config = dict(
    n_layer=11,
    d_model=256,
    n_head=4,
    n_kv_head=4,
    head_dim=64,
    d_mlp=1024,
    vocab_size=1024,
    activation='tanh_gelu',
    norm='layernorm',
    norm_place='pre',
    norm_eps=1e-06,
    positions='learned+rope',
    rope_base=10000.0,
    rope_fraction=1.0,
    qk_norm=True,
    attn_scale=0.156,
    bias='none',
    tie_embeddings=True,
    parallel_block=True,
    init='normal',
    init_std_qkv=0.0337,
    init_std_o=0.0337,
    init_std_up=0.0337,
    init_std_down=0.0,
    optimizer='muon_variant',
    lr=0.0155,
    beta1=0.95,
    weight_decay=0.016,
    lr_head=0.00567,
    warmup_steps=52,
    schedule='wsd',
    decay_fraction=0.577,
    decay_shape='linear',
    final_lr_fraction=0.02,
    batch_tokens=[32768, 65536, 98304],
    seq_len=1024,
    doc_mask=True,
    train_tokens=321900000,
    steps=4926,
    dataset='wikipedia_en',
)
MLP neurons of a small language model. Each row is named by its layer, matrix (up: input weights) and neuron, and shows model dimensions 0-255. Each number is 128 + 32 x the weight over its row's rms, rounded and kept within 0 to 255. Numbers have three digits each.
After each neuron's rows, "fires after" lists the tokens most often just before its 100 highest values on Wikipedia text that the model never trained on.

L4.up486:096161101179123112131143107114109120167167118122123110139101138109133155144136145088100135129090103168178077138129080099149108124115127142122146102095101124213105198128135111179129056150219111182150174079119129155102132117059087118130191141097172093129145133129151138170111111200099144217154111112140159147102118124087115169110144117137135076181150141087091155126114140166124110133139115125160138085127139135115157139031108085102209119136202094182071182102118087135139088122118102109190150127115139148076092101133034134151131130155197083155089147091123092110141117104138159159143125141157098090076155095162129136121109081117074107091069133130159145152136116172168151109119157102097107097125103126110167130176145088152162068087099110117074067125104107169120133174096138
fires after: "er", " ne", "ir", "e"

L4.up734:137108124105127155068120188129156181128200091149093102078148122158104151133083099128107127101146163084117158168141159081165125129149120089092185162141117148131137115129072148147163096144127115150144115110169110152066041124160084090196135143142111200064120086153160095125121110126134092166230101153110133114154165101165127121090132127125094124184146156158078102093119114200095105165108165131169121105130141091086121123128140138123056079088105108135118117132143070105160143164117131161156196084139114132155085115158141102190130128113162088120111134093128153158133158109138176100112190082177117126158147151102168090102155083097119181110120171174149073159132139138143063090151150090148141113100209166143141125134144150114112088084149147102061146076131156110147163105045094
fires after: " H", " ", "ic", "c", " h", " c"

L4.up568:100132154155135134126138127074111087031168160152143078110123132154144169063138102129082122137100152112144095149095134122156121120115145123164140133111132205154124113138108123150096112169093185097079128148156096142122157073176136165124196133112143149116126123133144086126085130124189157164131171168046146140151071117143106097139121112118149132113081133089141223083064121107110149088202116100077126154102094104127124166159078158147175084080142075155124150092127151117151162105168203089090124093145128035125148152135133055151172129096095151127128156132147085107139105171080165118202130104129092143147147186097116089187112154115144081119181089123093146146148160101200125182119192142091165123133125119095129131133186106160085104161138127085106137102121155163135161158099114
fires after: " St", " m", " sc", " st", " h", " S"

L4.up961:172138118161160134124157122098221078086112172126059087097122212146091121093107128131124112141154169107174153103104164146141109130073113104124135096089177149127139113142161126169161133170135146114150182140142126155115130185160115113171077128165102141158102119103220122127086124112114108132115102157055080159122066174100159202117127083088131126087130096108128192133102122115139154223137144131152192116127144084134164118152156151077127145125104177120110113151095081136109120160125124156052182040085092119156152128115044115104130133130110192083138172131149149162144184162132127116202146119127138101119163097089111107117119125104127165031127110122148109134095159118120144131128150135166151087081136128171162123085093127133122138126054135072108137112122085146075168109118154
fires after: " d", " n", " rel", "d"

L4.up714:125099198103131151110145155234145130130109115065110129112091145131085116150094180163112107187053101121124129098128142120118124148141143167146124122111180168060077137082101163130141117191195146116210107087103106130078166133104089113136141092088177109153095147140138126176150125124097114153137154092048213088131121041126177113061162131116122149118129105119134163120131149109165082148121135182125059146155120119163137186124117115172113097157121076082151139108210090124065117112131114120099087092118107182170122117135112121174128089165176133152158143144150128123091120118090134186103135162128130099118077140089147112140138106131157172063103183164169112067098142121134191196091135136131107091133110165163092123113119136086103123128112123128131120144092097138072141182136166
fires after: "g", " reg", " re", "ad", " Le"

L5.up10:121140154157142183119130136119104177104069136088105166136143160099121128101170145157157154091088102131149101146159154177107150122105093136146120162182136157164133175159116100114154124133148124113153063069124144106114130041200090120169098090138108161149079107109158092081110146142138184121108145127098083128149141112129148144122117100082148056123147116138110071160122093064203071138082148060113104147182117180150184148096139162125168115149107112157154127140149153115096169164116137107108122190098183082142165098087097108092095139095099100178149122179078104084173137129175104198135073146151096134167171114179127134151136179126153115087138168171100068099148092139136113179135144062107164147052168196091068085187133103090115091137099151108096145122143145119104133122128143
fires after: " l", " Sh", " C", " R", "r", " r"

L5.up657:167144150168120104095198103143083142097071103096189119086136139072121150109136113130179160065156154140120087206152140089122112132178119103128152151059113107221137164153142109168125170143128130141107165138129108080074102103115118124187135170100129138095166178112157151131077078123074134175168122173168120116123117123133074147116163107128135074092092179138107142117154127144156127104156153080170155125080145118116098125109119141106115078102165140116114121116074114151156090146165129182109182145150115112121158106167174112115143158059066118125154085091087054138174160107104110114136165147104185075128150171107156099113112161142117132197125160157105133105167118051140080118127113084165172120046156179089130090159108111101165071141084165138054144158155127109138109149158113
fires after: " H", "ver", " e", " h", " w", " wh"

L4.up158:062156134163108170125096129063137086180153124114080120158142154130181151114143124164149096132133124116129089109129107075106097188120098157120173126132084135149117093151109125171071157158128142148131172083175072072126121143098114144091145086124103169178198114066154081214112105107114163139139142092100122171137099138143135123144117125152131090084110193119137162183119138138116125142094194065111175145142139141145176128183136121133157182088152160115084146107127075057170121182097186090149150116146139107107090110125080160156120126140153097164168119139044133121111087105116060123186139163163111119202131157180123126133093094124051122121078132138128169122185059152129105136113163076126123071112107154135152146105122135166169084111129178149102158091138134059139112132190136
fires after: "a", " pr", "e", "er", " B", "or"

L4.up327:142120081196221140120144184125151162129123158089137115096179130159100127090144130144120134152151144101160120141128182130198077201106137168129099058113091087182110138099147110183107142098064115132118106123135143115131084129147127125055178105074140147149133192097088159090128090069154183158079119137150140094161123167122147126090121150085107089085154182196116066128119180113080098164114087103121155135124142132105154146071162082117141116048082147153093108124145108124114098154172147140096081102103155082154106167158093144101172091192141105093108113126094141138173142121148120186094205149142087150104142095141151155100143124139096142160145082088144070134131089143118119102157195151142098126129141192168181121105153103134148107101109108150116101102120135066178113193133130
fires after: " f", " for", " D", " F", "st"

L4.up942:138116101149125179142176131125128124121131103107118208102135125139133128113153082105172144129180106127103168141120187100110163083135194142151106143099131197164132099069117190080121087177176145193153141126114163150093141119111153083133198083123137116168084118093091138100106092143095098163150118096034080133145124101148148141136111131139114134133084039101091132097091158176129122077151130196105110082115122105117103172165138141170104140115135125125170125149105176124112200148155145116117127089054124200124122146150100161137142091131139100138130088151150203091079049109191062101185151140137064150095083132142156163140112136109157098089176159133135121044119086148118121122125101071101154151105163137074100128082134114124115117183146158160132127078147117151136130155146072
fires after: " reg", "g", "ch", " ch", " c"

L4.up930:141135150139114155139139094068111096100189161104189134183115095094109134108112157144155136147092107186127085138118108102158109114141174057086109180144079139174135161122126155156151130154105145103090125099151051105104171067100087101127152123107113108132094160148068172122072160172158183164113123150094159146113166127089076127107111125098150123059105118161080129166123156102088109109185127166149143161147114130078109104132127128135147167095126077073146135124111164157136134163170143112195134130118121117144081121113152135102176131145142106180076159116150106193145125168146135135134142144139098142122143138148096102152122184084059102099124107106130187085136172137150093121139146162110134214087090159024114094149090149089062106063166092196076147112198098128154065119127104
fires after: " p", " m", " sc", " C", " st", "c"

L5.up272:187155159120150101118106132125128123128044132085148092130023127149121114158139082139172076155183107107147132160144116180162097113130155190102066127163150088115155126142101124129158141125176173113105125131128109106150133080094136129133095119179158108137118140126139128169098147155129094144186105164056157115149109128179107090108080108122170087095139092106091086152107106144166108063117163081123150121124080136108163117089122140122145140157133161155077107176137165168126149145135119136094199125131124165072176060123132145094221180139110112135128133133139163136131141131103107117150123147146144112172150160124106110131156072164120205099176051152097161129162124112110100182127141054084113088148137178102052079165064184155139126100125131086178070076168139102105171159165148
fires after: " r", "i", " L", " N", " n", " R"

L2.up799:111155114205115139146139165137119135145112143129138103109150099135064131154140100138083097083156103114147189106166130128099142126184137143110174093182145184083117050120171082185169060104123130128144113150142129155101095140139115071110128153178123157142102119130099159153154136139142120172084198097129157129115135157127078093126179160125166129102093160135115101103110159099113112136142121121133153164158075132148157105062133167166127107123139094138197125118185140132148136119140166089127161115144149154133089104122176139072151159097109135097170102116125081115076135101069094085102138117168110146127118141098142125085137215187185059080118113126127151171096123113069095072204111154097165155025095098057165072124151120138175124082161144182135161163098082144122107114105060
fires after: "\n", "ap", "A"

L4.up1022:132166168091088147139132126143096141106115102112129115130093112137104145166185087110151143125147108084085175231135162100086140092117105121151128120110104162138126108083111122145111140197183107081067086138106084125131149119091171088103117131092115150157161148167076094112110155130098132142103184193167134109115090160084100116179139121139225172093111114146127162108133134117166089103117101115117105109143110068174188073144125204074163095142095150116113100093169167155084087109106140128229157107115126107150064098141158131183129124150051113094136125193152103102088066129154191173111103177132161113070196144143108161081088188151137162110100112143146130121083112155164112090111110174147208109111134078116156108115114088135132109122137113137142160149110149119168145117135138
fires after: " A", "m", " a", "se", "b", "t"

L2.up488:128146110118171142137121123113107084114139119122144152076178104135165110184109152184151176113147122100183133132153159109174117134103097102139126159160125163122133092118127173147100142198158065184133088129110195117108068074116169161157128151142131191162139123134104149102154146113175098140133118169117153113159059185121111122135140041146051111191185086100117122092133081113121137087119119075182130159117159151136152065099130112149176174119141132125127186146145104127105105193084147090181210124105135111143128125162133103169143145148182136131105132073098180131170149159127081141142141131136110144164169068139145148163185112097093094155224117113084148159056169124119107106084119087101072165153163053124148149120089133164134090056152132101112093109142115118124173138126128
fires after: " us", " rele", " p", " b", "y", " comp"

L5.up31:102093117111145187128141113075097133174130096127148146129171158079113158103164127135064146077128147142125129175118098096141121164121159087114092214130096112149116169110142133119078099194131054049113157113174108149107187134168137097090122129130103110181138164113077131156120145100129099192139112188180112148150137085116198129155126133114115116115119110110199147085097096127108133086154117168181185151117118114137098169088131125132178158157095129126123097110147194169128196089142094107113062137118189058089095160164116137159119152113150162166090086129102129183099156167117128174114097054140132144042174120098129127218109146106109165122140080126143145108129188116137124105122165136136103083101122135143124113130069198148109148130079074080104119145127167131158113152128176
fires after: " C", " c", " f", " P", " p"

L4.up548:100170080111119212078110163146162065147130144160071125139104108138121139157134115127161121092144114138132075188085134161081100101025150104184095098134119121121155153110134162128133136150131128183052097131089046136132076081061159134097065121082106156168166182156140165101097165124173129149098121141100088154199156136121125117117139151123114133138150078111151137132168118082093132133118130149130205097143032097136123127078105145124148186110125135131129139129121162136174107117100140161152100089162156150185144138188196082167112101151147066135138140118132140119139115109135129139117129150191085117088111114108183151094095189134067171165092101142122103165164152132164106077095102178111104151172188087095173172141101131124146144062134147121110124134120156137167136163087119
fires after: "m", "t", "h", " a", " an", "th"

L2.up774:115151092168127146109159137102098091110063099154127154144158137184093159149155148182112120153123141077125138084116133193122109163077107143077126128178160137112131088177187124133124121181173094115096131164113114149111116058160143111122119138124116158088071150165152100173142093141167195085117164140071129124206119113093136167072115138135173115150112176108194089184121151088124140138134119159077183122136088128085157105130154159126161221155090116142109129097106105147122155164094107010184167131146131168125142110092120162154090119107130137147106155087137151083128130099106141161146157134122083133106138102068129131121136166122093065127118127117106159125120187077131129098114123210157091173078114129120146088154105146133193105097123155092099193210156144176091179156126114
fires after: "\n", "oun", " loc"

L4.up328:158166125130162110101113105094139100119139109134133075120114113135133090127158126143162153118160125084083115091115148133177139166146113086101140137154135110127081104119068145112160094083191136136154128101164173108127135065172076130111170181121100117156117120153096126147139080104170158174115050100127140095114121139189120133036094114063163103150094080113140188082110175094104097129152149125098146115160122100120119174127087117164116140128164105066155084142150167157075124139136156172164200154073146167162176130123173110130155132146155153168103195093118106167088126160067175152201138117126077119136061118069162123156114172120074152110155134142077189090147113153195127166091125214066122144124129145068164095136136119110051142125124179105085159157112143147143114112159123
fires after: " m", " an", " p", " sc", " the"

L5.up596:132188090149116115117125095077112129116105154088146113100189156135100128100079147156117084095167194104130130069077146129109121153112129158165115134145145132172114167090091110131101157149140191107148143131181150155148082156131061173140136167126084186110143095177173138131147142081154172125114150104099106151106103180099147100116118066137093159067082177166064119158127144097047080113146109110197163077079133146107131202119122132113189191152109123094146169094133070132169060150095095146060082105113142173128063187156110150138156089077115093099146144158138160142152102168103157110145100094186084138113175183096150101082131141138102135092151122124191064140116107099152195106164137101131139122123132129151130162137150138146129118132081121117131122166124116164106125053146102
fires after: " w", " n", " d", "\n", " S", " includ"

L5.up905:101199116082146123121117123086107145132182142069117138178171150169097075135104142087169087123152097130132094051174169091116111089174148075087123133074065143144086158148160100161138116147167138140131138103177119090138104136111147137149111098166139137078119190132138113126163185176156143079124146064141121159093191123137107156102153168106093148181098076126058147147143103198108159099117147143127147172102140118174106155158130159173142126111137134090139138072115140088121111098143103141190155103112083147062116143136175058165119115110088090080174083127093104129140126082120210137161128098159176165094135116098134071080108134152128152144144122197102120141172087094112083046159092096103143171089160177184106124172117145129111112153183125111071135118121108135126132088111134
fires after: "c", "v", " ", "cc", "em", "ith"

L4.up938:136130102111137084123140156093186094114102094137197113109096161108181139134115101154110059137167090107103123127113108069121073117135103049194136130187173082142132092172139132110121132193156157179138151096139144129144192086163098165127130141104123077124080125110139124112177135199138090125136174105104156114166189101128154125048117175158092079112106143107166115145145136106149065129142105091068192089078171109127126106125167072121139103164147114115149148115128119166084053136117157152155100145146132129130149148162165120167122128100194148117172100118138150135088081077139093097162128053172158104116148102155085144081160105149043133076110155101117125217067102147099185156156125117142128120124114163164133153128119174137165157077084125097158162144128142099153173125152116
fires after: " f", " tra", " b", " s", " l", "p"